Part of a small language model's weights.
Size: 16 layers, 4 heads of 64, vocabulary 8192.
Architecture: rotary positions, no biases in attention or MLP, tied embeddings.
MLP neurons of a small language model. Each row is named by its layer, matrix (gate and up: input weights; down: output weights) and neuron, and shows model dimensions 128-223. Each number is 50 + 10 x the weight over its row's rms, rounded and kept within 0 to 99. A neuron's up and down rows have the sign that makes its largest values positive.
A block is one neuron, or neurons of one layer that tend to fire together. After each block is what it responds to, as a language model described it from the Wikipedia text at the highest values.

L7.gate78:38 57 64 49 63 51 59 45 45 42 47 47 60 45 36 68 31 48 36 48 52 70 50 62 33 54 49 60 52 52 47 56 52 36 39 52 66 46 43 38 48 43 34 49 47 73 52 54 46 41 50 61 36 44 52 50 44 53 75 44 32 49 42 49 47 23 57 63 50 63 61 45 60 47 45 52 32 55 32 61 43 54 60 61 60 48 55 34 47 60 52 31 52 56 57 34
L7.up78:47 35 47 57 49 45 56 63 48 42 35 56 62 61 65 64 62 40 61 60 33 51 53 49 66 40 40 50 63 45 47 19 50 52 42 48 48 39 72 47 48 41 39 50 37 57 36 62 61 78 55 66 54 56 56 68 39 47 50 58 61 50 53 50 40 57 40 44 45 60 37 56 49 48 47 54 43 56 47 44 58 29 61 56 64 56 47 29 47 36 35 65 48 50 59 51
L7.down78:67 58 66 48 56 60 32 36 31 52 46 53 37 62 58 71 63 42 47 48 49 37 73 39 47 54 56 49 42 50 55 41 62 34 49 28 54 48 49 53 50 56 55 51 57 29 37 64 63 47 42 36 57 65 54 47 61 54 47 45 64 24 49 45 55 49 45 44 47 42 69 61 54 57 32 76 40 46 44 67 72 45 44 24 45 58 54 47 35 53 43 55 62 41 50 56
Description: Noun-completing suffix pieces. Final word pieces that complete a multi-token noun, often an event or process, such as flood-ing, urban-ization, coll-ision, dep-ression.

L8.gate10:54 46 57 55 45 52 54 42 45 62 56 36 59 52 39 54 60 36 58 54 36 48 48 43 50 59 49 39 42 50 51 61 48 41 43 55 41 39 64 33 54 44 48 62 44 49 44 54 48 62 53 39 32 40 47 63 54 59 52 50 60 44 49 37 41 57 44 55 52 44 58 34 63 56 67 47 40 47 43 55 60 54 34 67 49 44 45 55 55 50 47 54 50 50 60 61
L8.up10:60 62 37 55 48 64 65 47 58 70 63 37 47 47 32 42 54 55 55 61 40 41 54 62 27 62 58 46 54 51 52 37 50 39 60 52 57 46 39 63 40 74 52 50 63 45 35 85 50 41 49 41 53 40 38 33 50 53 47 58 45 44 43 47 45 24 59 61 51 54 52 49 58 51 41 49 53 37 42 42 46 58 69 51 63 50 49 57 53 58 49 65 57 25 53 50
L8.down10:37 54 59 39 47 60 40 57 56 43 80 32 51 54 46 51 56 46 58 45 39 50 36 42 41 65 34 46 31 46 63 43 43 50 50 52 45 55 57 51 50 50 54 45 42 58 53 47 61 49 43 46 53 61 41 56 26 62 47 51 42 54 63 52 33 65 50 63 48 51 42 45 55 37 65 49 50 67 42 51 50 39 55 46 54 56 51 62 40 61 41 26 45 64 32 49
L8.gate19:61 46 41 54 50 67 55 47 61 56 56 54 46 49 52 37 64 53 42 45 50 50 56 44 45 37 45 63 63 53 59 25 41 54 58 69 69 34 58 53 54 43 51 45 43 40 46 49 46 45 72 56 42 54 57 56 46 42 51 36 59 44 48 56 55 60 34 52 40 38 50 40 51 42 69 34 57 50 58 49 29 55 48 55 67 57 51 91 28 52 33 63 47 41 43 58
L8.up19:36 64 60 43 69 50 69 67 50 68 52 46 63 55 52 52 25 53 46 44 62 41 37 56 48 66 24 53 58 49 57 63 43 48 49 39 59 59 50 35 55 47 48 37 48 59 35 45 22 44 50 44 59 46 32 48 47 50 34 59 71 46 36 36 60 39 54 47 40 51 41 49 52 20 49 49 42 44 74 41 61 55 33 47 51 36 52 50 49 51 41 42 56 55 52 58
L8.down19:37 50 40 49 36 40 42 58 49 41 36 50 52 45 40 25 66 51 51 29 45 37 55 28 53 39 58 60 36 38 42 50 57 54 56 41 55 32 59 31 52 50 34 40 43 45 71 59 49 57 56 53 55 44 47 47 54 51 52 70 36 46 53 46 65 55 42 40 54 28 50 67 47 38 71 69 49 58 47 61 50 58 70 56 40 60 52 61 56 59 66 64 52 43 39 56
L8.gate437:60 35 44 36 33 65 55 42 55 59 59 60 60 44 49 56 47 49 41 50 40 64 42 45 54 68 50 28 43 43 45 38 56 54 55 74 41 40 57 60 36 46 45 63 53 51 57 61 41 38 40 42 45 42 57 58 34 62 75 43 49 41 41 48 43 53 56 59 50 57 39 48 48 35 47 74 54 39 51 59 60 51 27 73 62 47 52 77 48 63 48 57 46 51 43 55
L8.up437:41 38 34 43 34 57 63 62 57 74 47 54 57 46 47 51 60 58 36 34 40 41 49 61 46 79 56 43 57 42 58 25 55 55 56 62 56 63 55 51 52 50 44 49 72 40 43 60 70 61 59 43 51 62 31 54 48 42 67 47 63 48 60 61 56 44 52 41 46 46 62 48 49 61 69 51 54 48 66 56 48 54 39 59 57 50 41 64 49 56 50 54 49 36 59 58
L8.down437:45 45 60 37 44 57 40 48 52 34 49 42 55 49 35 48 55 42 60 50 56 52 26 62 59 58 47 42 54 36 36 55 54 55 48 62 67 60 53 60 35 43 44 63 51 41 46 57 73 69 52 55 39 70 57 56 55 36 52 64 50 42 31 66 57 54 45 46 47 83 33 60 63 36 54 31 66 52 62 77 52 60 35 56 56 61 38 71 75 43 53 62 53 48 48 38
L8.gate473:68 58 40 58 51 49 49 52 39 46 61 44 53 43 56 56 39 65 51 45 46 57 47 53 39 38 51 39 34 43 46 38 43 52 43 61 45 42 53 49 49 31 35 48 54 50 50 53 52 12 64 39 55 51 60 48 45 66 43 68 34 60 61 48 70 56 54 53 48 38 43 44 49 54 48 59 39 55 50 42 57 47 34 53 45 75 44 46 51 49 40 46 46 46 51 72
L8.up473:52 48 46 49 67 49 59 50 29 62 58 33 51 54 65 40 82 59 57 71 40 57 45 56 49 61 72 60 50 52 46 81 44 55 55 48 46 60 65 53 52 61 50 39 53 49 48 47 48 46 52 53 50 15 57 53 59 53 60 37 48 59 57 57 52 53 48 45 52 49 63 68 63 41 48 37 56 41 57 55 50 41 35 44 33 55 45 54 47 62 57 59 51 53 42 56
L8.down473:44 66 53 46 51 52 49 56 50 53 56 36 44 39 53 41 50 72 58 58 36 57 42 66 74 55 52 46 69 52 53 42 42 48 51 43 54 52 54 53 50 32 40 56 54 46 52 39 58 51 64 33 44 48 55 56 58 63 42 44 43 50 53 58 59 63 61 38 50 59 39 48 38 52 45 57 68 58 45 35 26 44 50 40 51 40 43 59 64 65 44 22 58 80 63 40
Description: Foreign-word subword pieces. Middle or final word pieces inside non-English words and names, mostly German, such as für, Gemeinschaft, Schuldenbremse, Statistischer, Kryger, Skanska.

L5.gate2:45 41 65 44 40 52 57 46 71 55 44 64 54 49 34 47 44 38 53 30 50 50 43 51 34 61 45 55 63 51 44 53 48 53 48 51 35 45 68 56 66 56 61 66 59 54 53 51 50 45 45 51 61 60 41 57 42 54 43 43 40 54 29 47 57 47 59 40 43 37 52 55 44 57 41 70 37 51 36 64 56 45 51 41 54 54 45 53 52 47 55 49 42 48 50 40
L5.up2:46 40 62 64 50 44 59 50 61 57 53 64 60 55 54 60 52 36 64 42 54 50 52 45 47 58 53 57 44 44 31 34 66 49 50 37 51 30 45 40 42 67 49 65 52 38 36 71 57 43 44 40 77 47 70 58 43 59 42 37 58 35 51 58 51 35 70 52 33 48 55 49 42 43 48 41 55 62 40 55 48 59 41 60 39 47 46 34 50 58 55 46 34 45 48 56
L5.down2:45 59 67 53 50 47 58 32 49 52 63 58 36 52 38 53 67 51 45 57 41 50 45 67 60 44 55 70 52 58 41 52 69 46 53 53 48 48 48 34 39 60 48 52 58 46 73 41 44 48 54 42 67 50 39 26 51 46 55 35 45 61 44 51 53 52 48 57 41 34 51 52 58 41 54 64 59 73 41 75 69 48 49 38 62 61 66 48 59 35 44 55 51 60 43 45
L5.gate93:60 40 36 49 56 45 59 57 54 56 57 51 51 49 56 50 41 22 71 50 56 57 48 40 54 43 63 59 40 53 67 48 48 45 50 45 38 46 51 56 43 63 53 43 42 34 49 41 60 44 48 42 50 50 40 57 38 46 33 57 54 71 66 44 41 50 49 43 35 48 38 42 41 47 44 50 52 45 64 78 59 55 53 47 50 55 71 48 62 43 69 21 47 38 73 63
L5.up93:30 43 46 42 33 46 57 43 58 62 63 63 39 36 40 66 60 60 65 41 51 55 44 37 42 62 61 42 49 44 50 50 59 40 44 48 51 60 54 71 49 58 41 34 41 51 52 44 59 55 50 43 62 59 58 34 34 53 26 51 48 60 52 36 59 42 64 36 46 59 40 45 31 54 61 48 40 42 32 59 43 81 42 46 24 60 77 67 50 47 68 30 54 29 70 65
L5.down93:50 59 49 51 71 58 46 44 44 34 65 56 49 67 52 43 41 49 37 48 53 43 49 67 53 38 71 55 55 58 54 44 48 54 53 60 46 37 64 30 48 40 46 48 43 50 56 52 31 38 19 49 59 48 54 41 47 54 39 51 78 53 37 60 60 58 41 56 60 40 65 60 71 49 42 55 47 55 49 55 51 56 50 43 26 55 51 66 32 45 46 43 57 45 58 48
L5.gate382:35 41 57 50 41 48 42 73 58 59 51 29 54 65 62 43 51 49 50 63 35 48 45 45 48 48 56 45 58 47 55 28 51 58 44 50 30 46 58 61 44 31 51 65 56 43 56 51 67 47 42 28 38 61 77 56 44 53 59 59 57 52 47 60 50 51 69 42 52 38 67 62 61 77 53 40 35 58 47 39 55 42 53 44 53 53 44 33 36 38 51 58 55 42 60 40
L5.up382:39 42 53 43 48 62 45 77 53 63 41 45 71 50 47 51 53 47 44 45 52 52 47 37 41 41 38 52 55 58 50 35 54 51 62 37 39 59 58 48 45 41 61 53 45 49 52 57 65 50 51 48 61 56 61 52 59 60 56 59 48 56 31 74 53 65 74 54 35 66 49 35 46 46 41 68 41 40 36 57 44 49 57 41 60 42 55 51 54 43 65 62 61 46 65 50
L5.down382:56 49 54 60 62 60 60 36 53 33 79 47 51 51 42 56 56 43 48 38 46 51 55 58 49 43 67 64 62 50 58 49 47 27 55 51 56 40 38 55 69 40 50 45 50 51 52 51 47 37 38 55 44 37 43 69 45 45 55 50 51 59 49 39 47 50 46 53 44 42 39 55 36 54 56 49 45 47 60 47 61 36 45 49 42 61 51 61 55 53 47 59 40 37 52 39
L5.gate451:39 35 67 52 55 39 45 46 49 63 41 65 61 57 60 59 70 57 57 51 55 52 45 44 56 50 57 48 49 55 37 62 41 60 38 51 59 48 38 54 52 48 29 32 42 46 40 60 63 40 54 57 55 51 55 47 47 57 46 72 44 61 58 54 50 67 75 40 45 57 39 49 54 51 53 41 49 48 52 62 49 67 40 59 63 39 62 47 43 48 58 49 49 40 62 49
L5.up451:64 49 50 55 53 66 41 41 72 49 44 28 37 67 54 44 26 60 42 39 53 49 55 34 45 72 40 57 37 45 48 32 49 54 47 35 57 51 71 58 32 58 50 43 52 54 52 74 71 45 41 50 49 62 65 52 57 37 47 36 46 43 36 53 23 63 37 67 53 43 62 35 50 60 61 57 46 57 53 74 57 53 52 41 60 51 43 52 62 46 45 48 47 57 44 39
L5.down451:55 33 43 57 70 46 49 62 45 52 50 45 34 62 65 64 61 45 44 47 41 33 41 62 64 44 66 57 53 65 49 51 44 58 51 60 38 52 55 41 52 46 51 58 45 50 63 72 51 33 31 44 49 34 56 44 46 43 49 57 50 52 33 40 65 44 60 47 52 59 63 36 56 48 44 66 46 47 59 46 49 25 39 46 41 54 53 58 51 39 55 56 36 46 45 43
Description: Time-span nouns. Nouns ending a phrase that names a span of time, such as years, season, period, tenure, war, often after his/the/first; also Year table headers and abstract suffixes like -ity, -ness.

L5.gate119:43 44 45 56 55 60 50 57 46 48 60 49 56 51 55 46 66 49 63 39 39 49 49 53 71 45 50 57 52 62 40 63 65 56 56 58 50 43 64 65 31 68 50 36 42 40 43 57 61 45 55 38 42 70 54 60 39 45 60 59 74 54 59 51 51 45 44 59 40 44 42 72 49 47 52 34 53 51 49 50 61 39 65 34 44 51 56 51 49 45 49 52 66 54 43 75
L5.up119:63 48 42 56 51 41 49 55 53 54 69 53 48 62 42 64 68 36 49 44 44 41 51 29 46 61 37 50 44 43 56 53 55 52 63 53 44 52 59 85 68 39 49 39 52 55 60 43 72 38 59 29 49 61 59 43 36 54 45 34 46 38 52 52 57 63 50 29 56 45 65 66 59 52 69 53 53 73 38 50 49 46 70 47 57 53 55 34 41 54 47 39 60 39 50 71
L5.down119:56 63 29 41 48 49 52 61 60 44 54 52 52 54 34 47 60 49 37 66 53 50 42 43 60 55 38 49 53 46 41 60 62 49 35 55 49 52 46 58 45 58 65 51 55 41 51 44 52 45 42 51 41 59 47 52 43 49 34 49 46 56 53 22 36 59 48 59 55 62 50 64 54 60 57 47 54 65 47 38 61 37 45 36 60 40 68 58 30 47 64 33 54 65 40 55
L5.gate175:62 42 40 52 56 38 57 66 53 66 45 59 46 48 35 44 54 61 57 54 45 66 51 33 59 54 46 55 52 52 44 51 40 53 52 71 60 39 49 49 50 30 49 60 60 45 50 38 46 40 43 45 59 47 51 60 64 38 56 26 59 45 43 41 57 56 34 43 31 33 53 60 43 36 47 53 41 49 45 54 36 52 58 59 46 52 64 41 50 52 47 50 35 63 41 52
L5.up175:63 43 44 53 58 56 61 74 62 37 49 56 53 54 33 43 45 54 49 40 34 49 30 34 56 52 54 49 65 69 55 30 64 73 49 69 44 46 37 53 52 50 56 56 58 62 44 49 58 34 39 48 68 57 55 48 52 37 43 32 57 57 49 54 62 53 38 55 33 39 50 61 44 56 45 61 47 57 55 49 54 55 54 68 46 60 39 48 51 53 62 49 61 47 61 53
L5.down175:47 40 53 42 30 29 54 58 56 48 51 43 51 52 48 56 48 66 53 74 58 59 47 38 52 61 64 57 47 44 47 49 50 56 34 34 48 48 60 53 46 44 51 57 51 45 56 54 35 63 50 44 30 66 55 56 33 50 29 40 62 49 65 41 48 41 46 52 59 65 48 67 68 39 59 55 25 46 28 40 64 55 49 53 53 53 49 57 61 59 34 48 60 49 54 55
L5.gate224:46 36 38 61 43 23 40 74 41 44 60 41 57 54 30 64 53 69 34 53 40 59 43 47 48 65 57 54 58 51 35 40 59 56 58 63 71 52 53 50 63 44 56 56 65 50 61 63 72 58 68 32 42 42 39 56 43 56 42 49 64 51 45 52 60 33 53 72 42 58 43 37 45 58 48 47 42 40 38 48 48 53 51 62 42 32 56 45 54 49 59 60 46 54 54 48
L5.up224:61 49 45 38 38 38 50 59 37 42 53 35 27 47 42 64 41 43 33 54 54 40 56 63 48 54 54 38 47 50 58 45 50 47 27 53 53 45 38 63 57 53 39 49 42 46 50 37 48 53 56 44 50 49 55 58 54 65 43 59 54 57 46 40 48 69 47 57 54 46 61 48 23 39 47 62 39 49 57 53 46 50 58 45 44 19 41 52 56 59 56 36 61 56 61 35
L5.down224:43 39 51 55 57 41 33 50 42 39 42 36 53 46 54 52 55 71 44 60 56 45 45 36 53 48 55 49 31 54 33 59 44 43 50 50 63 59 46 46 40 31 37 56 73 46 55 61 65 44 55 30 50 51 41 35 41 51 42 27 62 61 54 47 52 41 49 54 45 37 56 56 69 46 48 45 38 56 51 41 38 68 52 64 43 53 45 73 50 55 52 49 27 61 54 61
L5.gate268:42 57 53 53 59 48 45 32 44 36 49 36 60 48 51 40 61 47 44 59 34 48 43 59 68 57 61 48 72 52 46 36 46 46 66 48 50 55 57 39 68 54 39 48 36 63 53 27 61 50 36 54 52 60 54 43 45 40 74 35 41 54 45 39 48 47 53 28 37 43 35 54 64 51 51 58 30 59 15 35 29 43 33 40 44 60 42 42 56 58 52 58 41 44 49 23
L5.up268:43 48 56 50 52 51 32 53 53 61 50 49 55 39 40 33 61 33 38 61 64 57 47 49 57 55 44 53 42 58 48 57 48 46 45 24 50 54 73 56 47 61 70 56 54 64 57 62 57 68 66 56 54 44 49 43 37 36 39 45 33 57 50 51 41 40 42 53 47 62 62 31 41 43 50 56 43 42 49 51 35 56 56 42 64 64 46 57 63 60 76 34 60 45 67 62
L5.down268:40 45 33 49 65 61 44 60 37 68 48 37 54 33 72 37 63 63 47 44 72 43 37 64 51 61 52 60 41 63 36 32 50 43 36 65 35 54 54 47 64 55 63 52 67 52 67 55 63 52 41 63 40 62 53 49 51 44 41 62 48 47 50 37 46 48 62 58 41 50 48 46 38 48 50 67 41 51 46 54 46 36 43 22 39 68 55 54 43 54 46 49 50 67 61 50
Description: Word-initial fragment tokens. Short first pieces of words that continue in the next token, such as ne in nephew, neck and neo-noir, mid in midfielder, and name starts like Sar, Sal, Ale.